Part of a small language model's weights: attention and MLP in parallel, a variant of Adam for these matrices.
MLP neurons of a small language model. Each row is named by its layer, matrix (up: input weights; down: output weights) and neuron, and shows model dimensions 32-127. Each number is 128 + 32 x the weight over its row's rms, rounded and kept within 0 to 255. Numbers have three digits each.
After each neuron's rows, "fires before" lists the tokens most often just after its 100 highest values on Wikipedia text that the model never trained on; "fires after" lists the tokens most often just before its 100 highest values on Wikipedia text that the model never trained on.

L7.up1135:170135109151148136171087095175132092118153161156107096133157124185104147204097067186131081102145130117151094182159116091156113123105108105176146161109102158148150116078104119101123071138175171128155169114137135138090126148077114119092091135146101139079105104108202148153138147170161079137
L7.down1135:129159122134143117081105143109120086184141139173156145123101111148132180094132154149135040146116184115155083107099077034085130176122083141142096120120158144087101167098137141187185144147117088097107105081154140067152119056106114111135128140127169151141122117171139131150102151150070138134
fires before: "0", "1", "3", "4", "2", "5"
fires after: "0", "1", "2", "9", "8"

L4.up523:120168093137081131149128121168156088071136136140130125177159087080114128153143162122113071111140151143133118175142130123156122110160130114139137112154088147167155134073084089104071164115112129115103136099128131166119128169161095148198145177114166160117112145119085177222117134141128102075
L4.down523:120097092064164109129175115182121160170140140137127230128169123136144138131118140185171081132116156129107103175160124185173115123117090142123145098122166119141126085158087064110096095136098150157082135133125128197085109129141106165152161106124095142169123179118057126129083120133137179101
fires before: "1", "2", "0"
fires after: "2"

L4.up98:160110169165093102123128116174115115139091133178143091136171174100120121157100120138168108110138123134162024128055130126079191110110163141075100142092134161130176081122103158153112102141133076098119171067072123129129161108139149083082151176139147123138124081124092117123106109167120179165
L4.down98:139109186192117129078107121174103117108186103135171154151174160113144093153104120134139050114127174149118106129131104102127106106154167149153117104110137131128076091155064178093167131089140100106077092135060143119060126101073091153098106140112081118114138089114162206172097128172132187144
fires before: " ", "0", "2", "9", "1"
fires after: " ", " in", "In", " In", "–"

L3.up954:192162110126123143138119129188144096078187109135083154136110095116150164146138144152087061101142176069151102094170137090160120105149136158124094133172058150130120145134141050102130080118179154082112103126140112145086161095133141186104027179097125134091114081120149171144154121156161155111
L3.down954:110092108161136104091090135180116168105130178116126161089141186105113081100092110066166171070039136164152140089116179140046176134143084140094146179100125088119096127139131173143084146078165153163109177132108146109136137140128130109067137058139175141143099116149150107128112160122086115162
fires before: " ", "0", "2", "1"
fires after: "0", "1", "2", "3", "5", "9"

L3.up1132:144187182127100089168125142117130141152174121155121166132102142137112169108120142103092099115199126149159154173096066104114093037165125184153109102164102132181143118118121127158183112068105077122111199133140176098111122125127148118073099056108190090088121153157185206164178154116137123105
L3.down1132:127061090098187137154181095157159130131152083176138116117162098114151174106098113109157097151206137136115019120113100132146129117103098139100102074116154115114120114103157133118107155160172149115144136165117104107164093094081077120084107197093126089077065121121148121125180123140161182111
fires before: " |", "2", "1", "8", "3", "5"
fires after: " |"

L3.up1156:129150053191101130183117105149146116073090143105113137160158145151077108167160099125155136115139172073144090130099083122108213133135143120150159141138151129127151064143078119184096139088076087122168113122153150136161099074115146129140143149073097169125121095180133129171153178150115118103
L3.down1156:126109165102104138135129139083135088146111117098146139046096146170082115130085154142126110147134070096115106140188119161156142142054091132151140124133128161152110158144112150093112137071103144150131138171089142162121192160102144158172144096085075136111173152167131139143202117086107167108
fires before: "%", " (", ")", " "
fires after: ".", ")"

L3.up91:149132131202184193149200108171199055070154183104191129093096103098118134119120168105104097119130151127116130138063135151098108132083157167154083148094130083126119177106084143078152125099134120163121151107148191104120139088166115161168182128101183162095115122080101168084138129117122123145
L3.down91:190124162100098171124110142111156147148101145100063097132101102061148122150115133154146127108128115108137148097133119117135131188179116121150121137154101108089181169152099168130180180144098133113137100169106122124155112193140132096121128157067084101174106131171127133138095177128149137137
fires before: " |", "–", " the", "ant"
fires after: "0", "2", "8", "7", " def", "9"

L3.up962:193149098126101184112155151146122111110111153163163171125149104192076146147109144167109098070150160172204137082083130058143115068120095131147139144167123102122103135126099162184075141074136069084128180125145123114123080107122106115085069173094149098071130119160159179068147140120142103174
L3.down962:131152103169167140184205102120097129113139154150116164151109085150096097079132075162090094113155143143093112155127150081148084135125102150136092117132042191163101128091151110127098138117159161130183157148117148117126099153140102155136129107079162142118082112084132139115155135077176055100
fires before: ".", " |", "2", ",", "th", "5"
fires after: " ", " (", " /"

L3.up749:111129074157108142095065049191119125128104113089151106150095147133107123138168112146143112143101143075110150193079126102126168125129125135121183168136106117117113099101123167129184168099086065134107089175137179152097123098169118138149103114131084099114143088188057117199150127152226200104
L3.down749:126157153116182121192100165125078043135149175164130122118140070124162116134139061135165105171119146146106157103126122147139049171166136165165077146102115123114128128163107145089129165109144111174097193157117139120132105129101131155140143114129189154137148137121151184106159165099069106105
fires before: "%", ".", "5", "9"
fires after: " ", ".", " follow"

L3.up1002:164093112125118201129128137147121129113199172181113153062110087129166157125183159136166102071151105132116107138117149102134069148124095160141186111094100102144144153091026120117118137113192092072152110147108160132107101130144145146141150154127198101145183142088149134084080109093118190156
L3.down1002:091144149097140076157166098118131109118127111160168102137124170062125139083118105139198116127137154129161145164109158093161116142149079161052117100088065127166175109053099120148172181143130078136124169146165150101190184141187123129075172094144147155104099108159150069127125108102171143101
fires before: " |", "ight", "art", "8", "–", "9"
fires after: "0", " W", "9", " K", "8", "1"

L6.up1094:133149059130132143146159136171139119082190119138121128094114104193142135156203133109135135101201120097141105111081105144087154096131098138154108167146098115122133213072075109117071163091157133074155151210145158141113122121145148157118094174128126149050091100113092180111131144139162100078
L6.down1094:101111026093150124132186094105110109113113141116134150110122131115116130144200063147158127119142162147069125122094168127121145125103057120153131135167139080148140093169040168091083198129158103092133108205192117146128138120138110123121086189121055215104106128121077072054084170149149142146
fires before: " |", ".", " |\n", ")", " ("
fires after: "2", "1", "3", " +", "4"

L3.up241:148138154185174179040121103148175095145144165085170128109161146079098102141140102100124114153172161052155056189116132116100174141131147152169109162148147139185061092148141217124176141120090097157035167126108112086084116146162082144159121150061162158120108139131156126128180080077134113148
L3.down241:117124160116162168163120172138165169186129069158138155100117074194124166099167140159124091115140080163078150122145099116128138139097097076129107115129143162159121109156085138087113138114147102172163144113163108101124180140111081091177106048110133103155184179209149150151110099158086124105
fires before: "%", " ", "5", " |\n", " ("
fires after: ".", "3", "0", "5", "7"

L4.up1144:127132160121100106186096155115072162151164115123124163148121123125080174114088169160158079066113103083147081109112179099208118133143123128130149089098119107173119100080126165143155112093168104092126127128074184124088112112124131127134147129094148099175193119092097157211124128122170142157
L4.down1144:131118106146067186127103136100135155144205137102115164130156134173064150138146123173158115122161094087161096070099194095084169114097084107143133147121122149149094036097128152154096104112175094078144114162140140099131139096166084118108104138079143119147150054143133150151139122115125096165
fires before: "0", "9", "2", "4", "6"
fires after: " ", "–"

L4.up532:135157092168138146188110116204084131140144165118112079156129103102086058116127171128136099069110199181114115162136134105133146147111138188146133175076135113124085195126122137178137133088157075117117131078111124137105139169147126114175079178118138169128144140172138145180100153234144137183
L4.down532:135063123067154116160145126107056166079153168107164135153144110132067081108146121138105074089110155156121139126153153128158115140115071162132162110145110148110109141130119094118117081157127133116104108137091067157126157091170134120193149114138143144199136134085048067081149086149112161136
fires before: "7", "9", "8", "2", "0"
fires after: "1", "2", "9"

L4.up183:116125151120077128167114134140117066102115149119093088160193164125097046127124078084027114179119146149109120157072106135140155099126195149166124133123182170153157138116078165162120143161132105142116135146081109131125113101126123116134148176127116157114143101204134103206145150168130180109
L4.down183:153132134117110128126117104095092145146162111141112085164151120139068118094111125183073103198105109166110175160103105102149126100130160113112145130095151105094089115129123144120143130135087135163160138161078167100198133072082063158151113080114126145157105136155158071120191137108115139189
fires before: "0", "9", "1", "8"
fires after: " ", " in", "2"

L3.up844:115131121173099171116129132096203138135129133129130114187122103155099106089144145174103106124138127162120133189078076151107158156181124160139166149080076170173188174148124131143086096094086144085104148151157136137081149146197172117145101130095096147101133110106115149179162112092131153077
L3.down844:142144140130136170134159077154170163076121145095120104121169122137068079124150147147143127108177096094160102157177155137097111197197085159150145148142128182141152132140117142161036044146128164124133153085118115175080149171169079165120107131103148179140129111127065120115167062137145100161
fires before: " \"", " ", " |", " R"
fires after: ".", "1", "2", "5", "0"

L4.up453:103147100125163146106120168129142072095157148110125167106124145182107135133110155132102106221128144105145144127094119052186139097083089119144136097089139156143204109114133116106166180101113099111112119083154163131132086126102084143129121119094099149104133060117102135161066158160178192131
L4.down453:102099150109137078156141169098126154145134136164172098151123219179167087109092095190154139134123091115108092124083145153133132099118156127119133132141136084113059111140182160102090166182097198161158148103135114151196155102127103125160152092148156100131159187091119174143154122157134128084
fires before: "0", "1", "4", "8", "2", "6"
fires after: "0", "1", "2", "3", "4"

L4.up113:162152118137113149170103148160098171116126173115150165124078128159095124106110127129105109136159149151116108153077129058142125103178114168177193039110117139165106133155098183171132158154134075111117149087119166126073115103081062132083149117110124099073158092112143152188116128108142098205
L4.down113:126123169154085102186108134093078105116119102129052188161138075126126203153128147204144150116107077081110132098134229175109112076069110096135136183108126140138097124100167108141108099131147189124149078160122105129168148101154130102157103104153156144210138097104115102152154112098131140137
fires before: "9", "0", "2", "1", "4", "3"
fires after: " ", ":", " |", " on"

L7.up764:099119120163087110098080146125094125166051179140129122139211125160112086143173162138096119144183091097167074157126105154096126144113137129128134136085126165145126136138123146090099049084114139112117126231099109105125114076156155124130147146119149101116081106166108155182183132117165114081
L7.down764:153104136097186148084134095115139112024133160120153140124152152149141122093134144102143110140133076110152121137156157134119157050103130102136134137091161123125107133142116146126133180165153126061129078065143100190145189142155121173120110192133104138106101090176058150060113068165085099128
fires before: " |", " |\n", "%", "0", "8", "2"
fires after: ".", "5", " had"

L3.up694:144181134090147172121154156146139072108153105131114131148119138122091187107134137102127105140150115115161101148060127073133083120167078132097192139098132115133090089137117119164180158135122090084126119089127117126105105083133073120079129134190073161137130094164120082195082161117157125159
L3.down694:090151102129143124135104145098111102161104147068119129114201124177171123146089138188178139180102098102136156072112158139115179167087083127151111116128085102108087141093160155143134069107115144132174130214174144130086102136112120149133153163082120101113179166110090093143117128159153168163
fires before: "1", "2", "0", "7", "3", "9"
fires after: "9", "0", " of", " /", " February", ","

L6.up459:112116107140071095114201104114163091133126127102146104190215111117102098116136163124140088046127114106132108147155193082158139145098103084093072118121115144134161136119115132184064115116148079148139132181099145164069159164138152105203156146136146145091072087111115118165156085174134130131
L6.down459:117075138130162131112161101165059115197119117134116175100103054177153096128096127091108170105132120135120200152125113119135125175112146099153177159111157080096159126163132087105094141200135137188134089120149175159135120142121069171127119110092133126191118185135107120108150189111079127101
fires before: "1", "2", "0", "ed", "led"
fires after: "2", " r", " kn", "r", " l", "f"

L4.up913:115090123130108096129162115154125144108106172154158138137159128100102062180184073152152119100101141128102144085081177098141186165158122146109164135096123135154131132150070115183104108133116114126180157139096118157078138157129097171142130147116190123141123069121079162175087159132143109131
L4.down913:081094145134098132088117181164097111102153118091089198187139121154120158194140125114133168119077194067138119113147101175187125111106066107081095103088226147102107106106056089100166185153151122090113133153106087145105139132098100159143104101120109136128127174091070108133107137120122101116
fires before: "0", "1", "2", "ote"
fires after: "2", " (", " det", " un"

L7.up1272:119086155167118083136155093162155146112143169148117160156156105163160119142129122141119106113184192148150173141127151134128112170059112126142110150099149181172143159157094140092159137103115036093143160165120162090119120107165134143079124193096109072143146133109127163120139098169157067074
L7.down1272:144126036064173105140171141135049116114086174129093096157126145145105096129115194127082094124150082155140174124153176158109076170122132101074123147099163183155081195141113055135149180137083080079123121132164117123130157133116144147088123178121119079099109126162183178142123112115169101165
fires before: " |", ",", "1", "3", "8", "2"
fires after: " |", " ", " was", ","

L3.up814:094103120216122133122120119135145107119138145096161150068170117152095113119115109123113108175137127134170118196039130109139156186127138132159121130182104091147129098121090172102127158088102134115088113152131126143089071149114169174099171181124096169118151088158078140144169153160127120048
L3.down814:175130139094142137140100141155116131147130062136075164175074141101121134139105145145149123088063179105116074139113115124134166099074132096102182119097139115147121193174097123144116095164172123193157144132176135125111192136122094075152132098108105117143154189096114188126077131068099129176
fires before: "%", " |", ";", " (", ")", " |\n"
fires after: ".", "0", "1", "3", "8", "5"

L4.up1239:124108129176115136152080152148113149149142200134122082089116105132118124113141091133123072116114129170093159152139170074170150120113099170119153094163131131151056187134127137131173131119161031123141138134119167055083130055165136167069191120069137119115071109103135168154111139060151105140
L4.down1239:171149108108162152167087141128120138155101105101060138091086059135134148123172144103110103109109108123077148125184226141129107090168079114103130141136087157166116137119128088145173117157148101086147172149122072098169169112097166108102135126112141142151121141101146137142164123091170075111
fires before: "-", ",", "0", "1", "4", "6"
fires after: " ", "1", "one", "2"

L4.up8:103095148145127126114090179158148119099193137215129172049137097075121136158116115063148137142170140129125069140134134118083095114173073196217163145125152134141121124092104087126129128126131117138167157065100121129131096137147085121166087158131157120135136120114120144153090105175128161112
L4.down8:093159126203147125153157109106157161072119177172119162113131102165140116127130134185128091119151183108157094089143169158128100145091085170178085101124156153100155133115103095088134163088179127061160067089107115122108142157127156114191192161121147141102164174081119133139175133187102134174
fires before: "1", "2", "8", "p", "5"
fires after: "4", "8", "3", "0", "7"

L3.up307:151093095178094162026135151122142107147182106097149148107170116115114160108124151151139128168139139105218117166112148059127121188095112104095120144091101083111122150125131195194131104070149117057087142116149154127078128135085140130127132139146124120136140180099107150128177157117169208057
L3.down307:125135057161123118097086146083109120123140133109123157122152109088211078185097103123156166200171143106131097101106138103154142115047050187125126143103147123156131152185143125102165112149125139115090115108099132112126144094089122123168127135122165106114169120144148154160152100132116117149
fires before: "%", "er", "ern", "ral"
fires after: ".", " b", " w", " h", "he", " the"

L3.up515:159189114091083169132090176159111094104150184129093125141124106148086080141150121174068080122102094096114134111127121109197135177120115145187172120085109115108099113104097132152099141085155142097126108218095118134080185099123153104115172124086115140125122109138118115163110141090144080163
L3.down515:107078163129100135089150106151107122132116183118161151168176200131091182115143133137169104153073124176128131116139118168113172083102153107135162132092179126106184143163132104172106088116115120102098143098053138156171109097134116156141087074137117140124128114155073098134092126164173172143
fires before: "1", "0", "2", "8", "9", "5"
fires after: "2", "1"

L4.up723:159141113121108150205162144194101119072131207114147105098136123102092122123134129093121146084099103142153144103132157104133119162115111119140135120083142112145124136051069142191152120100144110156208119105063091100119163064129116163138123121108138128168177108093059111139083185129167188141
L4.down723:144146134150076114081110152062145105109142151126184127130116127142144149152107139145159091138129085117109120093112201141186165094047139092061107141094126165128108104113129125108133096127181148140127107164134157143132112071123172175138148086131101111159116108135071105130142080119084106175
fires before: "9", "8", "ional"
fires after: " ", "\n", " ("

L7.up604:174063164173109099186105130144138072023185126127086144100109114109069140147100065167136119082205129071174098192171184079121129088117120128121118110167154150139136168112073112095134138104148088124115120165120151087118131105125083161122112169130159105104162092111099107164153155095142130118
L7.down604:116143172143142158078103120166179144102171109149109145092166140101088086130158093113119114140126159178170144110099105090171126111148086126163122127106125146068077166111163146158160118141124104164151136142146171137111085150060084045122155132165138130170168085079173129159171078120139091125
fires before: "1", "2", "s", "3"
fires after: " the", " on", " in", " around", "0", " late"

L3.up350:120110102191192122059127087146129066107149109096173174056139139088156110123140151097150083117139176079150127126149161136055143182104104162158094139112133113156063134127117162067134153116109127127084111135113154139096096135196157172136095139108184164160202108117075179066158097123152098098
L3.down350:117165098119193167202147200149121108160194077127076106104108108057164156124135119055109138162138105095156112173133158099116077078068097120119118141126148161105109135151064134119120147114113126166137103137125159059161141103100110147169088099070125137102136145148128074092103130148078081110
fires before: "%", "0", " the", " |"
fires after: ".", "0", ",", "6", "2"

L3.up1159:147106113138180166134135124137080104090184123120088151197112098099092200179138123156132106133150087127182033096115162127124137168071100147096186180076145129124122120145126114170150080121192106082091184180075090104090132151163097170086124117160120113106124093178105109111152143098157169206
L3.down1159:127105161063136119126093091107096163120150092136141152107107125140120231192087163179175111136143155109156155128138053151097152116109091161157179130113100113116079143132113102138115093087086121103097127089172152200093150186144064122116148181156106119120133107126095137117140078193148130124
fires before: "0", "6", "ist", "3", "4", "2"
fires after: "9", "0", "i", "r"

L3.up967:135179121137134166188109131178100126056162117155113082131114075118076116139149141107057125137114094113164144153129150072174126150057136160121161098053114140176116133107052103145213162125159111099137144179098201130088119108165112140157102145122121090123096113180161126181107116114190187154
L3.down967:087164066121120083158091162153117115153151117118113208152109125164047187097121163155121124160081103164157133065167154110121118170078114159140160110074162101129134107125173039132161154106093185094145132147074162135152161096121129137172145123137125049119105109133164093140129088132174202176
fires before: "0", "3", "4", "6", "9"
fires after: "9", "0", " h"

L3.up941:177172096097075134141095162155085160113150124134094123133093125179117139130077180186101114071152154127167136124104157115193092136145107155150179100103094148162154122125126115123129143086154085090097126157162172088105111115119119131078073090094130141100137111112118184200139143160198110107
L3.down941:145125068134150177132138117129114122108132155118104153131178123169090116099121137194125110133214139096161097127088146068155148133137080178139153115128096157163115128081100145152108061143148074065107165126139127147074094150176081146087074123088165108086128084123120171191139149153223121120
fires before: "0", "1", "2", "3", "6"
fires after: " /", " |", " ", "1", " Sw"

L3.up1170:157137075164152163091091118133128057082198117118137089125137127158084151096153140067221092152154157176149168123101152099112108128176086145143148126116107123162105061102108140109081207153109123106122091163138142125121164122101114113116084136094116182119132093120121112104078149170172169143
L3.down1170:075101110163109152167216125078113117185103098163105033141124114177142081121143143170114122177118137157072143107153144135147125132144095129089097144167111097044099154110122107157084152112114148131143136151116159085154182131046138179134193117116104171123121164113169125115133142162126110162
fires before: " |", ".", " |\n", "0", "th", "–"
fires after: "1", "2", " ", "3", "0"

L3.up892:104147096139141121160155134088177062085143163178111134145160141088055139174159156080151082188141172150084107090089145111134094110116120169124131150155118115117101189121073114139078117073133138095145111132102165134117112084119119134141138164093159162085158120074119088130145106154165099096
L3.down892:177110138130198117211172101167187114134105117116111130088095097145136120149095114161139144124159092071161105152123098105180146119084108132109133150110124156152080153128150123105071081131151089125093148122156168148178137143101106093189108146103137200151059092100133118072191104132134109121
fires before: "%", " |", "e", " |\n", "ens"
fires after: ".", "it", "2", "6", "1", "3"

L3.up622:150162139143137171130154144135134053043165143103167127092149139081092133165120170125154107055160120128126107181114128107116081081149110162207156101164104123183162168103082095106116146111120130138116117102087115201115105110179139159176145183108159173131183114127087144145090144132100185127
L3.down622:098149130108131099124121122151161138153114153124122173123180167112128059111101086143170086086148171171102120195105131184169145139173141179132105107178198141136067130089074114103097157145047109109148063133090079175106106165103118162167187117068088128136171156134077022132117144144122163099
fires before: "2", "1", "8", "p", "9", "5"
fires after: "8", "4", "2", "3", "0", "7"

L3.up1001:154099115123112135105126135122114089142110135115095143111210144149123127132172121133134126114167189105162145130134111108069153200098109160154139136107125159163100142151087163128085122116117049078092165149109093130120081094143122143122144183133123066080150142178071122107151144138170163097
L3.down1001:169065096110145130107108125136121097124095177164124086121148095101104126134134154131116134161207191134134152096145136102181145133054107159126114158070107154163099108130147145072123110114151121142121144085125099131152083067188151116123133177120119130060124114135143178104200162101134066109
fires before: "0", "8", "2", "4", "6", "5"
fires after: ",", "2", "5", "4", "6", "9"

L7.up904:093099086198122182127138165140131132144133141105160112123125082067106190127107121121155124130133135129158123110150163067111150143131095153241169133101137095151096110108081153136153112128125145106175099147039132088116122119138110096133098096132184110158140143156116130114079178102117157226
L7.down904:116140167143117043139122147130131116158148205107140124125129119149154119103144119196133140100149119127120141152116160106173087094069081103094145151138091117188170147139166127154150116130093116150085104144148169187130113127165171095173152136067080200103126131141166125182122106132139127058
fires before: "0", "9", ".", " |"
fires after: " ", "\n", "a", " M"

L4.up774:106107187188118129154134112092145155105126179100178108097144124146065102146153095127120104090134168120119105183091040102118153097155249163154150084171124197162148133084102168132165119105145065124085087081142195151107079150103087132114147161080161144126157159164136131134101137195167120104
L4.down774:080096127115154117159146096179149118113155162168102112115115118119160147129119115151124109121100070166145085169137035184127113162108255123151194110090152136108107085151173115102077088110099131123174137118105103139122141156082120133179139125157130134121116116173150149082089119151072126120
fires before: " ", " D", " Total", " B"
fires after: " |\n", "\n", ")\n"

L6.up888:099099119130151122130118161104120058085137138093108160192216099120121172178086143159107118130127164086133100082094153073153124180082094157104151106053094102207056140138135096137146139121112096136168158150089166142096149108156108142145139102086156155117121144129119138133104117083174181153
L6.down888:149114149128142046110093196147114115193159167136152119123110114078087117171077155065103170124078134129150153140125049124142108122166181123146153115135140102107110131182102138115150110164129181099057071041121149056118153120092152121113137184103167093114157165165107145108152080119168105128
fires before: "6", "2", "4", "3", "ing", "5"
fires after: "0", " S", " U", " the"

L3.up966:124094103133107147137140127241132080101121168104104050122152110093108089147181121137082083116125170177079111124090121092107114204163125149165095126141123128106135159143100114175092139106123178137093092143131079128128108131100115156124085128087140165132130095082097130176111197201155125155
L3.down966:182130158057093105097091128118145124108119118086161161165091091157147121128116115134168117149093121154138142140178080170212122191137131142094123088133128106104154153164077122175097180134074133151170080133044061124145165127144075163169113112078106154146092139110112075123107134186099128082
fires before: "1", "2", "0", "ot"
fires after: "2"

L3.up1223:166084092107125116115122106131092115120076121143125126129186115119119170122149067120087100116154182143147175130129107121085150150125141152122126136129121127119074181169080128145142096131129092056115155122075074124115102079078143164142133165165181135086107167170098144097127185132093160107
L3.down1223:120088067128104114092144133128151129092099155164118153167128147109126101097036154121092130145124159127132157090148168121155159086063110095080151096077098119146061163105128107108114130094121145104118139094108119176124079141180140133106090155173123125092121118156172195150178175132151114080
fires before: "0", "6", "9", "4", "1", "8"
fires after: ",", "0", "8", "4", "7", "3"

L7.up947:096117167147109184150174097175101110151094161105147126082149067151166180158119096153116076061123146141132148165058115099170112110181181188100100131114109124152146120112140133184111104094102064081103152116110175076079136120138105117160129109071107127104135104132095126131105126084122123169
L7.down947:113136075120124138123128111132161131145115128161049072178094110139102176110136070190094117129201168184104066132175156169127096134097139098176129094103117136146149142124123173147110142139121134159152080083097143107185135174134117115170111140134156119142121137109109140069171140104119081157
fires before: "0", "9", "7", "8", "5", "2"
fires after: " ", "7", ".\n\n", " The"

L7.up467:134113135155138063082136159109143113123133162129115171142163088140093151160155106079127133165168120135126134152110169110118120160097141145132138114095077192205138078110084121079153122120132112119132158136108200061083100114214117130158130154119124161105159105116145171111136110206152060093
L7.down467:116135060116086094068165076096145147165137058129141157160104114163186119128089171129146117118095173105117163129165070150147145172138169110133113134123119177125146193125106093135133194078117140095142085122155098166133083190135160096123133150105115160066145104125169158119145130160086136130
fires before: ".", "0", "4", "1", "8", "9"
fires after: " ", "1", "4", "5"

L3.up320:149154131126070164206160102177205124097118175074156090170119099139082092131195140099146137038129143134128094123128140124160123162152137140162119092153099088125155140141128183142032122090114108145124125164121140111122162175152165099212135161113118158110160109119096159216132148139156106081
L3.down320:093131125098137171112151159116105105126124147154146159197120095128151095148103087156174075118061118176141109112138136165144183152135232125137119078114154140125102167183051086124126136138072120070128118087045153135157116095139083161179167149104169111133068142151114093127127144175174089152
fires before: "1", "2", "0", "ior", "cted"
fires after: "2", " s", " comm", " ac", " j"

L6.up817:134151127209152174140150098086117116087110161125182110123102126086134071107154126113109110120137165167156155121126168077068114161149123183178145091112155133138103136086050160169131127110138089133165168166043190056092106126144123174108082121056161153155108126146097092140134114130111154125
L6.down817:199132139157168118171112088169167114103145169136135104123105120129130121114099133131086121166065118109126107128144119081106103107124124062104142151167159077065108119128151134066117190152089105098147137128118104165168179107128142152136165158115084148185088135190108100066102095173131194130
fires before: " |", ":", ".", "–", " April", "9"
fires after: "0", " ", "1", "\n", "9", "5"

L3.up98:103153132145097111195136104111147092113135155085158100182166186125083105085128124126108115123149162123149146131015130103142111126128175156192153128165121145143161109114109171173105099058093098138060104171120174079097104137109151169158125129090113142102135150136112144191179153131138130087
L3.down98:114203134107090106157136134098098119155103112128143114118103072148150152109082129065135133100093076147121116145124147153124084154127201144115152161125056128085148121095076130141176111124092193098106139212104151152090115117094123173155160122097138134138122166126108140108193163150161092101
fires before: "%", ".", "5", " had", "ual"
fires after: ".", " ", " se", "1", "2"